Part of a small language model's weights: 7.1M parameters, untied embeddings.
MLP neurons of a small language model. Each row is named by its layer, matrix (gate and up: input weights) and neuron, and shows model dimensions 32-127. Each number is 500 + 25 x the weight over its row's rms, rounded and kept within 0 to 999. Numbers have three digits each. A neuron's up and down rows have the sign that makes its largest values positive.
Before each neuron's rows, "fires on" lists the tokens most often at its 100 highest values on Wikipedia text that the model never trained on.

fires on: "s", "es", "ers", "ents"
L6.gate603:507531535525500488530473524526490477485515475491520477482520523477544499529521477503516507446480464463468468482532484522477488539463486519520505529525478542486452504521505496511520449521523495472539497545443505506479515468446487520503522498503476476434475523493524494507496519476497521517
L6.up603:506509511528511477430451473523507527533499531497558579477499521484462501527502497467479446476476485495461505449545490467536482491479503458481509512467508480471506439513507526534518473500555504463502504512515477480468473462510492485534498496486501466499468493527480505500569499520511540509

fires on: "d", " ad", " m", "ory"
L6.gate41:532521492485519543520461512515523493509437485542482480501513472515525500502525470478478503454540499513469468492505522509472479463445518532457497496450523488526474464507487525466472515496508518529483520520518478487459497539458482513516497501507481474513548467537525477489480499565473488494
L6.up41:483514526508493442500517584471528559528548500488445488449523499499507473498496512542531506492519531500495490481524494504483507503492481509488466475475553515493519483493499516490509497488562501483542531513506516493483529472526461530468492506490475486472482541465504500485500500509481513534

fires on: "iss", "u", "ug", "ru", "pt"
L6.gate193:513524514461518500489483426484507546461530487518481462585519515492488493527471521532471546487498494537501472465472480516502489475490476502513549502493526523485502481482522485533555520506472489492550508498516462512508517482498494492520512500503512515493509482465461513482471517507548535506
L6.up193:470486532518468499497520544477510527450506491496511534487557496489501533502484505457448514519487531501503561460493502506537510452465511497496501482488523542498471464506484497495536501529494504504547508477508487489494514506483530497486492485479472510498491536492507529499476486521534527504

fires on: "1", "7"
L6.gate500:487506526484531493541501466505525478483448492502526504531494524477541508459457515500498514514509498462489495475476491523477539496468486518515473495474489488518484519497467498513511480489529508456490465497486505487522478476488534518519519504483522477533524428531478545480527542500513520492
L6.up500:459475504511501476538508554494479489486499470506494550493476491467466504520481534524498480522513515515516500525475501510471480481513499530519491520487475471488534490561502511460535518500503492523545535499475509502491480531523526485533505501524511509487522523540519465491481533457538501488

fires on: "it", " th", "ff", "ing", "ad", "z"
L6.gate147:496499495521477480494516479476489551476503491515536505493505503506454556529526480491505530455479483503487506532498494486550488506516512456500469488532520465527513472497497512493545457505540533490458552471469504483548479490478495528498503517521449497465536514516507502533502513478460493474
L6.up147:513465480498491468506516531503479489500520474473528477461503474496524504486529498486468513442495511492493479564464533544482506516484507540488458459505490516512474481494485511522506484520490488517512515485515485518503506473513514514507509514503505526514504534495514476497529490511475480499

fires on: "s", "es", "ly", "ents", "ers"
L5.gate455:451542494527511491466511531495475505492495485488512465518484515465533470554499464476511495500437547506491520507509488447488548484494494467510471497497501507450488506482511489516494521514532502472477519503500492457487465474504566509494506502494527536421521509469478508479450496499500547485
L5.up455:511545539523481495509471556509477527545560474485480495487545504495512473521463539486488481527479482467508552516524509515472518462503494456520501519452525464530511521479493535540511520525520481465528545495473517465497503471480506507473545491481485501494501513535483497507487518503487483502

fires on: "v", "st", "f", "ic", "o"
L5.gate301:547468517477495505509470507537531506516536504522508532486506442448480496486479499515464492502519488522543496450470478529464482525490502504505513464553500512528506463515511517495494480469521520520448522498489505549487485508532464498502507520498525517518477505484497490510533519541440523482
L5.up301:492497502520482493485505536476510474486510429522477471488479484511531508482495525537556510544528480521523520485503499471459436464465513508509505493486491501494507510504465545494483476482557499477497493459532544513480490534508508500494483480470531476513467519516490449499530505471526516521

fires on: " out", " in", " him", "ide", " off"
L5.gate421:508498490511473483572514519532477522502483510478494484464478490534519499485502515498519470498516522545509501482485510492516495461468499487528555537492535491503506478542516525479502481555564461513473474475477514536461521501526478459493485488527536511502502505536447428501476511476506511497
L5.up421:494492500499439509518515501517495500534533517482548486496492479475527508523484471487481538492521491541499495475451489511530477457457475469487502550462503441498486465521498481521522473522509474483459468522536457509466524514511482501477473485517526513511479517533478504466484505529501502474

fires on: " ", " Y", "1", "N"
L5.gate332:516481475477469457481464464524488514503470498498526507491482568515541498507461487515509563501501502483447481503475490512493502519504470501556512515491484525473502499490478500488572497506491510494494480465485490503518496466480484518524550432547516459487500450531534495520526496485508449492
L5.up332:510494467473450487506507502527488517511491497529487519515475504466480499525513469537511518520462490520536517495450502458508490506486509434506486490500561485506502469502470492467517485492446486467470521527530531506498467511496485461532492500522520546472494509471481467517526481504536497491

fires on: "ed", "ber", "ad", "ver", "an"
L5.gate305:532446540459506507533512480486492574489486487496482498526547495504494503479514496479504483490526505515505474480472513492515511509499491480468522471458505481460462475532472561534512526512479528496507523507518523504520532489496492532542488513476548510509500503491456518515505511442535520486
L5.up305:467455506489457460503435491524493519513535514520508535516491484510470490498498526522521471454518502522483486517508473526512501524512446506499470532528525545499487529529531552504500472495508520495533490487488525489529527535504509517533519520453514489490522566457456532460509468463491535465

fires on: " sc", " Sc", "c"
L5.gate279:478498494475489518469516512531500500487510498536464503497498481507508526506494497462534448447535528510500524539487488508489501511495515491459493526480459527524481503533518503504476468458477478518447467508558486491500509462487513474500523516513484499469483545522522503480555520512509501524
L5.up279:475529482468500561469496509538455521524540510525436545521506485494520524505473506476504478500534491533518475547515483509425516469484509478468456493490498514477489517487527513506483518427496497489501444521549515484527515514489513492508534487494521496488448508504527517464525495457515480508

fires on: " other", "ong", "al", "ious", "ent", " new"
L5.gate230:476464520505524463510450489563475478524523515443473508529516478501501483507514521475508442476493499512528445529537468482497533511485500511517504470528475497524475502507529487476496517516542520471516469516512475510551500510480464518531452483535496461476466493502485506501505460467501453471
L5.up230:523528509527539557485495488462477474492444485508504497529461474465482485522493493470544507537504458510517472504509480490505491527519505500459507484557488526485502483487545471517491522514512504471480524495531491481507466493460506519535454452488493513517504528496537471514501480458484493475

fires on: "ust", "ist", " cont", "ou", "oc", " tr"
L6.gate218:495495515480519453508495530496501477507491516502497523460468520483545508464494460454444505521504496502514486508450497499493446538498502483470492518510501463532507465487458496547498521492505515491501494519521527542515516504495509516526505484503517535471533527538481515532510564496465499501
L6.up218:481555458512503491502495494535495493459518483517523513524518463445522520531522496486491514498487498498477530521510526538507539547527498521482492514501477511524535467517486453485502444538508521496500508510485457500507498505465475502480440483519516511457525535525535474512486500486525499472

fires on: "ing", "ad", "all", "g", "ld"
L6.gate491:494541528538521539518537484524491519494473471512475504455492539477496526469501515469546519482554503507520470530498494463506511513498483516522561437551482542498496473520482499511508511486528469472518576489474472541499489502469490538481491480497507483488486524507498496458521479487433513507
L6.up491:522506495524527511513533518486476532492474532520497472459495508443488525470530491476485504523482492505558436506477555518495485557483512456508468505513470505518514499479485506501465454532527537505478535520487500565502518512484502547495508490481481481511460509508514530471526495529478475481

fires on: "end", "ire", "oun", "ow", "ain", "ul"
L6.gate488:517516476485537464518501510523505498499477529551504504521537540479525472487467531516493472505516460525481500489539504491511453505502459452494507525493476491469510497473544489464502442521490488477495523470502470484498495533478504502496501556466469558533472471466539486510504527480517509519
L6.up488:509504520503492496519482535523497485491483535501511509493524459479487472527468528492498465532517433465508478503503543471480530534504489458521468558510514515490452540477518527496511476562476468473490455541462497492495477541478473555504448457508491460525481494549453518531496430524489488471

fires on: "ep", "ul", " app", "p", "oun", "pp"
L6.gate331:525505521494514458484472512525497493523466486468517509525518487489512458519476484480500496487488499547520497525462531504431489518465473464507513520543517500485523503465483516557550512525496500534515469438467498448504497501521505500510514510480497503438504491502518460524553513527516504500
L6.up331:484512491468498507508475517495506481494519472494528467505496464438511461445508495521463493477456463452457515485557548480496499535451482488514485505486455526465494572504520503505495450546459491463489486539496532502505505495451529503477453507536532501503488520492506514559498516492498526494

fires on: "c", "und", "n"
L5.gate548:502499503500526492480500536460468457526516533527471457478546529499516526506517489484511520505533539448531502484524471493489502469469434484520541475492517478489516463489511501508555506483461466479460510502510467460509512482528492525500511482545504508441458548508462516440517482477504476506
L5.up548:503506544537468555483518540514506518504462514546489522483451503517480532510513469500494482488503487544493520534529525478512506475535480523500511489480519497492498519553515520492506491462509463488482449492496471513452518545516505481489456488514464513512504488521554503470528473457526506524

fires on: "t", "ou", " at", "ust", "le", "o"
L6.gate69:501525507460512504546492539480477525505561463520504491510473536476550532495523513514513544529490511513518468475526497470545479555500461468518497501485475471507516495528506517545491475520504515506503551460490520470506493457496519504468489528497487534457505527513512522499490534545510479522
L6.up69:491528499479550492471461530492500485491521422524520518526501506525475533483486461546530550503465506498523519498508502503496534501464524491475493488515505520472499474471516507537524497514516529466492493504540511509509480499499481491493475516506488532527529520471531458476497505493480444472

fires on: "=", " by", ",", ":", "\n\n"
L5.gate579:466502523496496474502551531478542480487525471485513490481514511440500494510480496516501529480503471507506475512480549482479440483540519477492522520537529445484502491478496466560481492485504494510494511501538499487463524492481561509533499488493507514477493500451463504504478496485460481489
L5.up579:476520486477484481501509550476507489549539510461470514497519502516559516511487467485485511497504547521477499496546492465484504533537515520508504525521447473495501481466512477512526455498479485466513546487518472492494540454488517490507514538454508490499516513518470472512509476535523506562

fires on: " St", " st", ";", " first"
L6.gate234:505489507537461540496513470560522511493503428502544520514517502455516513559476527523468516473518525490482541519502500510525491476473453498522524506549468513519502489485524502512542502444524512463512480469519494550506493493497514497508583506502538490523465482461508513503499518505511480502
L6.up234:486482487501426523436488505482481536464517508529517533550498495476469526531466476489530509448510475492525516495570521499488480496510547524496490521468483489511498534494488473508513527519502548527545459495520508504525483500479518472508519505517494485511482563491502504478492483504506543541

fires on: "s", "le", "es", "ents", "as"
L6.gate52:514506487519538510445418505485461531513515529516521471538531527470478492516464538475502460439524544483509479518530465502519513508497498538511525529540494498490496512490515515513505501490538474466500533555518516452475517519468511487504512506552533452454513514464505468509492531466519523506
L6.up52:542510517544470513474459471491494521474515486533510495507490491497478484506444532531476499528515534457479520518580486508538534508487492510477484539538498497489503517491546504541498520485527527524488513506441527521516464490529557483504519514533503460504457518523474515514509525465506526521

fires on: "at", "urn"
L6.gate562:461512504475477504499517512501473503530487471426450538499530447503497518487492534487495534457518514502505506543504513503479518533488511451510453531469501490520523501518475486418485457533455444520446511521526508517459478482485529513522486558504524513486493491523483501470489453477493511505
L6.up562:507514504450544548491512459494518518534486469465524530535553497488526488494496504515487444485475532520492519496529508524478533528521510504460481519448486498488496495520468445498491485537471458485499507511521476516493486471519538504450516529509550499521487499495477536470465482531472532497

fires on: "'", " j", " work", " him"
L6.gate503:511517528506440524473513490475533518506486518458484501542493502438485532542507522473574490480533514460469488527509486540476512521486475512513532495490485478497499525550547492503502488488496481500510492525549514507503483518478509507548497502485508515464486499504511508488539492509499487519
L6.up503:513548530521448504528476486500480545521518487469512538546539491505490492478480554486482540500475510523515515501506477487511512432474490500467508473516526475523487491521514535464547461535500523468495519496443534496488506475517569508524519510511475494489494489535507499532498517497493492521

fires on: "\n\n", "fer", "\n", "s", ","
L5.gate213:513471478525486522514517525481530468510468518508498512515478481480472504513476492487467496535479494489507486473529526470507518567477523487514482521492522458440520470486435546537525439463508475479481513486516517483461559528493509527503482491472513529470490510474465518519511529465527507485
L5.up213:489542464544518551535487501500512502512472502483508494541447460505416490510482533498482522499473493512503465442509488490478501525476496442523511530509526507506535531475503524508511446517512501497494494518502511454475552501529503535538512497465499502541525485496507492498540522523507493505

fires on: "ab", "r", " on", "ip", "od"
L5.gate82:490479493529468517513471526526451508481482453477525478505501521480526496506510503519506522500466524504468524514508530434496532474466491522487485485500485497529509472496491457487466530469516481499528520532463477540525490444524516526475469496501483503524474490492492456500452489517483474494
L5.up82:510441507497484476498528488519530478473506512479506503460468507491486531506514507488478481459497536513510465497489481502515483477486506518489530489501526514468517492489468521485553480473482494495481539491518514464487466501499516510476494520496480509528504483505471513512504510469488471444

fires on: "is", "iz", "i", "f", "up"
L6.gate91:450521449561506535505487534493520526492488526512513488459495486504515482478481488503523491521478489489515483489491477492510459500540477493522510513485579480478481491466529494464488505546519502544476480453519455478503499490507503470518473469513463485490496532509502500533464494534480510463
L6.up91:450475481568493495527556534472496502470503487533490517508517454486511504529511502507486501500494505502481509520509490488497512512508487477527551534519522487514488495516484482518499488536491496484494486466490464488523468506527504544521447515518486521483473445480489514500466478490486461488

fires on: "y", "b", "it", "ip", "or"
L5.gate656:504500518530507488557565490547484543490459537484519465509528501491458500518499514451501480515460521454479524493490519514490529469479448485467478499503525497524519509502471502500492495456507488488476515509525478481558490483490500488509508497488523513532487508478525517556487459502512494458
L5.up656:572496462510461487491499505495484531536521448487456518486502455442486509537488512517518506500517513458487483470533506529512467470474482462525514547556492488511525511464529499493507519462508457481468543515496495462500480484478500518498473451484536471511482480478544520609485464516483474525

fires on: " they", "ents", "|", "ers", " "
L5.gate266:514477536477477473512466515477482522466528523544503511540506510461452477482519486459529501491509489500498523542523491515492497501485497538487532512495526549485541471491476498530495508516504430454515511452478461513522488549526508486496506504520494476527511509478507466504483512472508487523
L5.up266:472509520498510514494471471520496524522532523490499515482530490508554538482439473521516529523466501495517505479499508486497491526539493486508505487507508512505491528499513566496449514522495511504499528492483539464512527488520484494535516499486512476506522529487547524500515496449528490504

fires on: "ad", "ess", "on", "z", "k", "b"
L6.gate542:484494526454530496549489492515465503528508464491518518476513483481467526516487488499519566484541521509465489507508476517492495561489503510523521511505492479519463527466509529501531472521479528484504517520512485459493479525511510497498521499561483501555529464576472473480482476503421516512
L6.up542:493480486479495473487509490520486449501500496495524556514511514498471495549526459484518573473546495466546464487499550493497486550498488540513511488505474517501464514480492530541551485502489488502496500492498531490488436491530539508529466499491498449496486524523469497450498497494453519509

fires on: " "
L6.gate214:471516503512473479526488482512500513488453551477498455522515492509465529527524521497521521476495536514478501482464520506489497502519503505549500487485514527497511507479502525498466496530517448495502507517507514495536482492509542484512501489520480505499537466497549481504504490536496511518
L6.up214:471508458529520488555503520545489497530489484493500525452512480496543541501445477422583483492502495514454518506502486521503483513512477501516478520497464516483519526457472541532461490481509454544516526487519529454461524489514533521544504486504447523503497516480533521499537503453505490446

fires on: "4", "9", "8", "1", "5", "26"
L5.gate489:521507507507508491507544497518500478491487492524490516470499488519537474487484495520466500457515485457501481483476525478511472503491541501531477510517481510505512504499481469520540489517514534523481476453449479471490553521452500498475475505542482459538448486500479485501565560517470479517
L5.up489:543485491476527508487545564503520509486483500465508517453512467479464494485493537479491491495497485556498522516483486468506502511473472495530527526495469503485480472548508482469566471493512457506475456490470508496433519470484488504528522520506488504509530463498490494510506548478496508499

fires on: " w", " W", "W", "w"
L6.gate346:516475471476430536506510507485518490498481495502461516499457465456523477523533513507481472452524481500482495498501526463482477485490510496498457490507496493522473497478488501461497461466522442509480517509520509531485537484486499495513493504498489521499461474520506499548542491497548471479
L6.up346:531503500513500456543446512522528472510546519472485522519492498507494493505447477465499480499507458501520535481503477510491490545523537487512514543508513521477510480512550517541527501514499503471477449522511486560497461532494522492502513482488488523496458502485518506450510502486512522512

fires on: "ased", ",", "ut", "s", "ack", "as"
L6.gate583:497480466501521475508531546468500497446533517539533497463481462463519490517507529425502509523498469493510451498500544477490516501489502483493511448534488480504492460495532515509512509478511499483486508483523519481501520532533533480533500528470492480484531469480503468507523498525530518522
L6.up583:516539511495520485495518508476496493479488509514507502509458465520504441519457517482483463518505469479477450505518453493515518499537504524514538506488511509461555508496494538491516525531490518482483510486514477480473534487461502507511491452519500526486509492481470477512506506532542484473

fires on: "i", "b", "ult", "age", "ip"
L5.gate102:496489506533469449493482501473506527508489491486473492524501500532499484525522519479435547495519516505468490487476500508494485442513501510526483529462521526493510514513496548451499480502462513495472527511536496468550461514502502514502488522505493503508488477448504504498481474502514472510
L5.up102:568516543510468480457498499491512545504496483470515494493485503474495473516526489473509477524502543471443473493507551525501496458527509491492492525446509527493522491505544547505493487509514504513439507500514520486546472507512525504524481527471445512512494500493496433503458454510492452530

fires on: "eng", "ing", "gr", " cont", "ec", " |"
L5.gate671:480478498490500465492518502484454501513483521462552512515507507484482488481516481522488475498524477441478504513486460525518483529456511504538543502505483496530479498462496486537535500470493542521469492551484504505520573438509482462534463459496536491491488515478503510479478485527464545491
L5.up671:499473492517507527475541507512522512522564503488520481427483509470505525521472465452508465535494499509524468473466476467525471478528526478470541488469469510481515506497487487514493456522469530508492484472482489512533486551490515527520514493515475514491499520462512496490488472491511497512

fires on: "\n\n"
L6.gate456:525513520505451483530495502489485505509509503533449514484521514465461504471440503509470461466509482527478500526471514500517494496503491526482485509502552504482544520481471514476467460551511488503504527485529515481537532529499537472521507537482487456508490527499503502523490490505479521507
L6.up456:505526510529499490520490528492464512527522490517454532479517501464460494484445516496446476461517503530468489508475512504506496510496474550494466535484555485495531501488475490475462476529529474536495496489513504482534509537546537477521493556486479484496530500503505519514494490506478550495

fires on: "a", "el", "al", " Ju"
L6.gate585:542504474493515514513503479487526472488513515483462537534543485525471512487537515516477551495503500480506525497494528504511481514475519527470488454497561476450479456497472499496523468502514519533498549469498497529540545524507524526496515514537481517530493473447524498462481521472491474513
L6.up585:477494535503506497486554492467494517526477500485512464529506512518470502476524480512510520511512546455489546480526460537487473525456516478479531492492493484487470480493489511499562493510461523474498499529537454523451545450518518547473511490525498492492469482481477519479488519498509484510

fires on: "st", "th", "nd", "d", "ond", "irst"
L6.gate487:453498489482491529537525522486509507498508496506514491483526473499511536526498512487495491494498477526535494537524464518543512499482513512496509454477523489518464463477512513450478453543512514533495473481533503506456515516516430494526502564493502490470534495483551533492468501472514526500
L6.up487:469490468510527509515483505528540467478514492490512493520512497472524509499518494543476484486473480500456473419508509517531497541499443525537501456524513482508493495469533529518509477491502508520484519473530508496505509477458496521494513514494518545481488484510536457494485521502461524530

fires on: "at", "a", "-", "–"
L6.gate546:489559466470514547532499561547502518538521490533451501495478484542536500507498537490511546514508485512484483491481545488497496516489515473523523512482506489509518459517454537497509503523492491513492547551507473522464515511493495459517460491497463475490479504506461519478542506431469526524
L6.up546:495532483493501527466521457446453523538554468512470507517500509479454485533482513496482447506489468514530474535453480514487515495459536512460490523506501516477483500520513499518518494567509463461496511438510496550469515477492521506502509482488475529473484487466508468493492496490501481489

fires on: "j", " j", "n", "^", "|---", " m"
L5.gate203:532514478498495495451489491503535494520509516514517507541504501520478490526483442498439553509531493498547493484462511510479534496520480503487516495526492480499509515508497455524516495472489448491477530497507467463497498468525488487502491475522478512500449503504533462482500487514502478483
L5.up203:519497463484478467496516517514490481541483488471506509497505514531530508487451520511460520495507496469488508464524482522482501512579532520493455489510523489510536501549531519442535456532558505475519465518492507502482500458491523477512445471514434537495515506570494529514532473524477499494

fires on: "ep", "ed", "or", "al", "id", "ad"
L6.gate119:457503551502528504493509493532497516563452508454525500511517531460527490491477503507522553499516506502528497489528528508526533518505543508500464491505512525526449542499491528516541462449490480480542495510517514485499512455496446485493468513500501446479508484491525485529482534495486511472
L6.up119:476473545482521484502511529485464473545521481507527503527464510483536535455522508541485529482480480501505530482514573477522455527535532510545522512506521521493485515529499513514539519506511527515578510529460499477496508458498462531502497511494501480483469496490477488516522495527515488511

fires on: "a", "u"
L6.gate380:523490532480478565517517507487498541502515500480475459530511502500497490494511498515530531480524552481503485530536526497502498480477468502499508485504499504513509489489515509492504506507497448532520533507550512503452464498522467510516528506470527550499458498510512473475469517489515493509
L6.up380:491483489513435517485528491445502498493526459521513531525496490531494493529501488472481479476525476481532500481497511521520507509447503529458469462526492500500500499479440493500495493500485514509505502477503499500487528460482483505475546472468513478494485481483456505467489506477493531505

fires on: "at", "2", "4", "3", "5"
L5.gate222:513489504441519473436492466485501507481467492483510490506515465551476550514509474523502490528494512475499506504489463480506489503500487533538525480508498530523492467515482479456524465501475477521461485534452484483451491533481482507482539504489499474512503511469550480507472535478502518503
L5.up222:503491474449521560451456508486509494530490510500532492535522494512506469490494510503520484474501550477508485507504491482473521540537470501522508512498489505495515471538487487463513504478484476471472520478506480500458480476465529532464519509510508565499506496499483523521528521519505525560

fires on: "ist", "an", "all", "ate", "ig", "ity"
L5.gate159:506490483500493487495559531518486522491487497489483494491489446483502527484457461477525514470526493491524491537508501493529531486501497484492523466544530488543479486494508514509490470525505528481483475511495506494538468490503531475523493518495501486559509527471535441542475471491476513477
L5.up159:516519476471465482540453494543512518485475499523505507514497503469526519546466522512513520476499492487503520496526526491565505518495537463477502501556498510512507571506493514473458479507482490492500481461505495551498501489498502505486496509485513513527495500493527530497481516566499491475

fires on: "is", "w", " pre", "re", "f"
L5.gate409:468467506534474504528495482512506485504509489487531507484492545531532479498448504467467521508461493529484495487500499525489447559456492443520491533514513507518460491493542494503529521544512512510528518510504540476529497506504488473511515512490526425477492500506491537496495534510492508458
L5.up409:503494542491530541531516502521489494489459501506477490496472455473497447557507490503488485515485529463521495493466506514481520460543508484543539526468546492554507502494490500484506544520470482519524514457491469509521483533515459532519496489523526484541450502489523492529535534478482460499

fires on: "b", "st", " st", "p", " |", "gr"
L5.gate685:464523496487501503525487487536466452491472471484529485510456497490507517500488489469539453567523481521463484485482489479478517498510533489492486503514515517501509515466505488503494513517513471485521490509462516479504518496478485510437462497513516463476461501507439510477452501536501499483
L5.up685:494447515522480491484530520517474554469487522517557510506500509485559531498497481473496513504514498497498528479493457505548474511514491511457538535469488495512516474509469524524458509540497502529492447458486553476492509540532529537496508478504533499507496488480492512464462489482501474547

fires on: "ter", "her", "or", "ther", "b", "and"
L5.gate75:521494457503507498506479478528471528516494506522514497503443540476503494486499493499460479472491525499480561533457474519480480495457462514506501480493515483473535483501452498469519499506508496498520513486517491487527502477493495509498456482485466461492523503509507509514497467509496488464
L5.up75:555548527505507512553475475492486485520549495464501508513541480484513488504478501521523459466550488504473466475514515501522493494506483470488461512545509526482495531507495467501523478490513478516500449488496538502478445488541511512546516494537510483503513536515532521497495519499442473520

fires on: "s", "es", "ts", "ions"
L6.gate159:457521508480438498475482522515489511515519478500517485480518519441529502476515490493477501528492452490477422492465521470512523501522537453478502534464508529462522511472531434481485513521503471512511518515522522471494493490480515503506496426534511455451465494470479478497496486528505487470
L6.up159:533476505519495529478521488450500485454522532459544528478533524519504488502528547463474472475510441485503504524529486501474520500511496545501488485516552436496475466499507523501480500537529503484518524488483513520461546509450501485544497471481549479503475526521519481496451504500509491524

fires on: "\n\n", "=="
L5.gate527:493528505511463507497545522495498452513509515530462551494538511482445504470513481515467489473471488521472504500479541506460482524511499506448469508474481516474506490486518495514505468519526467506496534514493533499544540521505510482506496502509518450510495447501517513502491507536520535518
L5.up527:535489493473496490535471516514500484526521472541455495513528501500481459464513494481454532488497505466491495516481539498539542502497474485487445489492540523520541495517505527486451532529511498537500513488489463506516531532456540443506514477529524475483516472511489483555482511499497507536

fires on: " th", "th"
L5.gate542:508503503492492491487469486475514500481514479501485476487504504447522529480490540512528507478490513467486528540483513493532476537502411531484507483490512514541500509516461463472562451494508475496517552521468510493504481477484522450502486496548476491491503510473498489455486487522491517552
L5.up542:552539496464527499486453488458496521463494487455483485483569525435504548524520518483505482483492456535516514530446507494528510495471466505469494473513545501470476523507500482511525489534523488479504524534505510441522529509460522509480516483491492513494498546461492565457512500504479500533

fires on: "ru", "t", "pe", "e", "at", "er"
L6.gate204:492485495496519530479521511484475543523487448504491513539481463494494563490499544513445497511514521483502505481473506482480510547497492473487525487468481522447493515508518497488552490525492524519474521497490497524514498512496492507547543495533522472490468424501508512480471469489512536534
L6.up204:514506500479484491458538478509450511512494505461505497509513473488503535510501523504473492497517491499472476511495497477474503557517479465465521471512493484451504461512540500459534485505509528478441518518505504504502497470537488497496534497517515518491501498494466484493489514523507513514

fires on: "m", "ong", "h", "us", "al", "ur"
L5.gate543:503479493504536500543514460498479485498532520501493466499460538468495511520489477476509482476494496500477510534446465463490529480532471548517528447508486521470485507527515512502510484448508530435500510485481476486489506524463521533487527476538501494451528469504496496481470522512467496519
L5.up543:463495446559529501523528561512530478502479494495512475502471496515496482490484481491520496501476457475487526503487507481462494525538485537462493507536560505478477495488484489499512507521508482471472575483479548477507521526508503482549483516521485541489480506494493498472482512483523504486

fires on: "y", "p", "et", "t", "th", " |"
L6.gate538:512433489535468510474468465481523498522488466460498486482541533447475515518505528498512535494473506478462495540485528524516456506491452447502501526438523483467488513496498494512556525500495505505472512467501483469540528502503493496542481504493519453514469505459513497568496480505510534510
L6.up538:534490515502499504463482493510499492458507479499517466492486495478522549549513508498506566478510488464473503485492516504513508516481504461462490497497506486478471514473548485466511501490459512423489476496497522482510492482484503522505491521492530520512455520487527511542506488498547480548

fires on: "u", "or"
L5.gate661:519465504479487505480525521531488518535455487524512496524519498524495496480504551559510507474518507501480475492461490521457520518499513524529464470549529490504473502495465483488545476486522478482517531538486477440491482476537475478466492515533503482544515489514590523528499491504478483471
L5.up661:460498517530502492517505488494527480527449478513483466495522502532490492482534519478537459514522493490530552497557475501499475515502486472494511512507458496459512516520496543495471511503433534540497549507504481516457534451501518488507488482477491508527465479509497513488498511540506538491

fires on: "h", "d", "ad", "al", "el", "r"
L5.gate533:495484505521527477511480530523509520536490510469498519505520557498489542503477516502471515523515511511489519521538534487502508524505492518481474511495486451456461424502498439526514510547483489523506492502524487528501493486537531561523495473535534538544503530514510504476472503493499487443
L5.up533:491528486528527473486527524521549504504462506452482465515505510542504487460528516484468485499478484524459506442554513546497518519541488521514475493515503495496468490482498502516491462519500554529540474530488488523478525485479495493447548518507507494532489472510533472513490503514502528506

fires on: "le", "l", "ig", "all", "m"
L6.gate295:488514497467502483508487525524424484455484555514497478463503485461502524515493506496445523523457508473537509477480492451508499512545509444473537503525495526455481521480498511533541487515480521506529518502505570506535485519488498496476462508536466503499482510496460460471515505545479482491
L6.up295:492448450490476484537508483514480498459483518509518526498460480473471518516491478476512475500504478504540519488519527538531483530537514485515467489536465550485529513490521536523522471516501485490521485463477532524511468497476474533479458479494471501453473538531527482494493446503490513475

fires on: "\n\n", "==", "|"
L6.gate189:499575470482494550516465529509484501493525524513456546517494485486472513468434494512463493524512480474497535492476504491563459527478482500497511482476533540486496537465490488486475467499503525551509502512524523468508490528492531500508497528494505468503508496502521537471464507520536510510
L6.up189:513515513517478483518431512482495493487538486532463503525535469448461514491498440517494529525517512524510471513476517534536450514541424487494521526520533519504496508472487494477500472540506485497510499476485509481538551511496510488499536527533509555506491520531478509542484502506520542546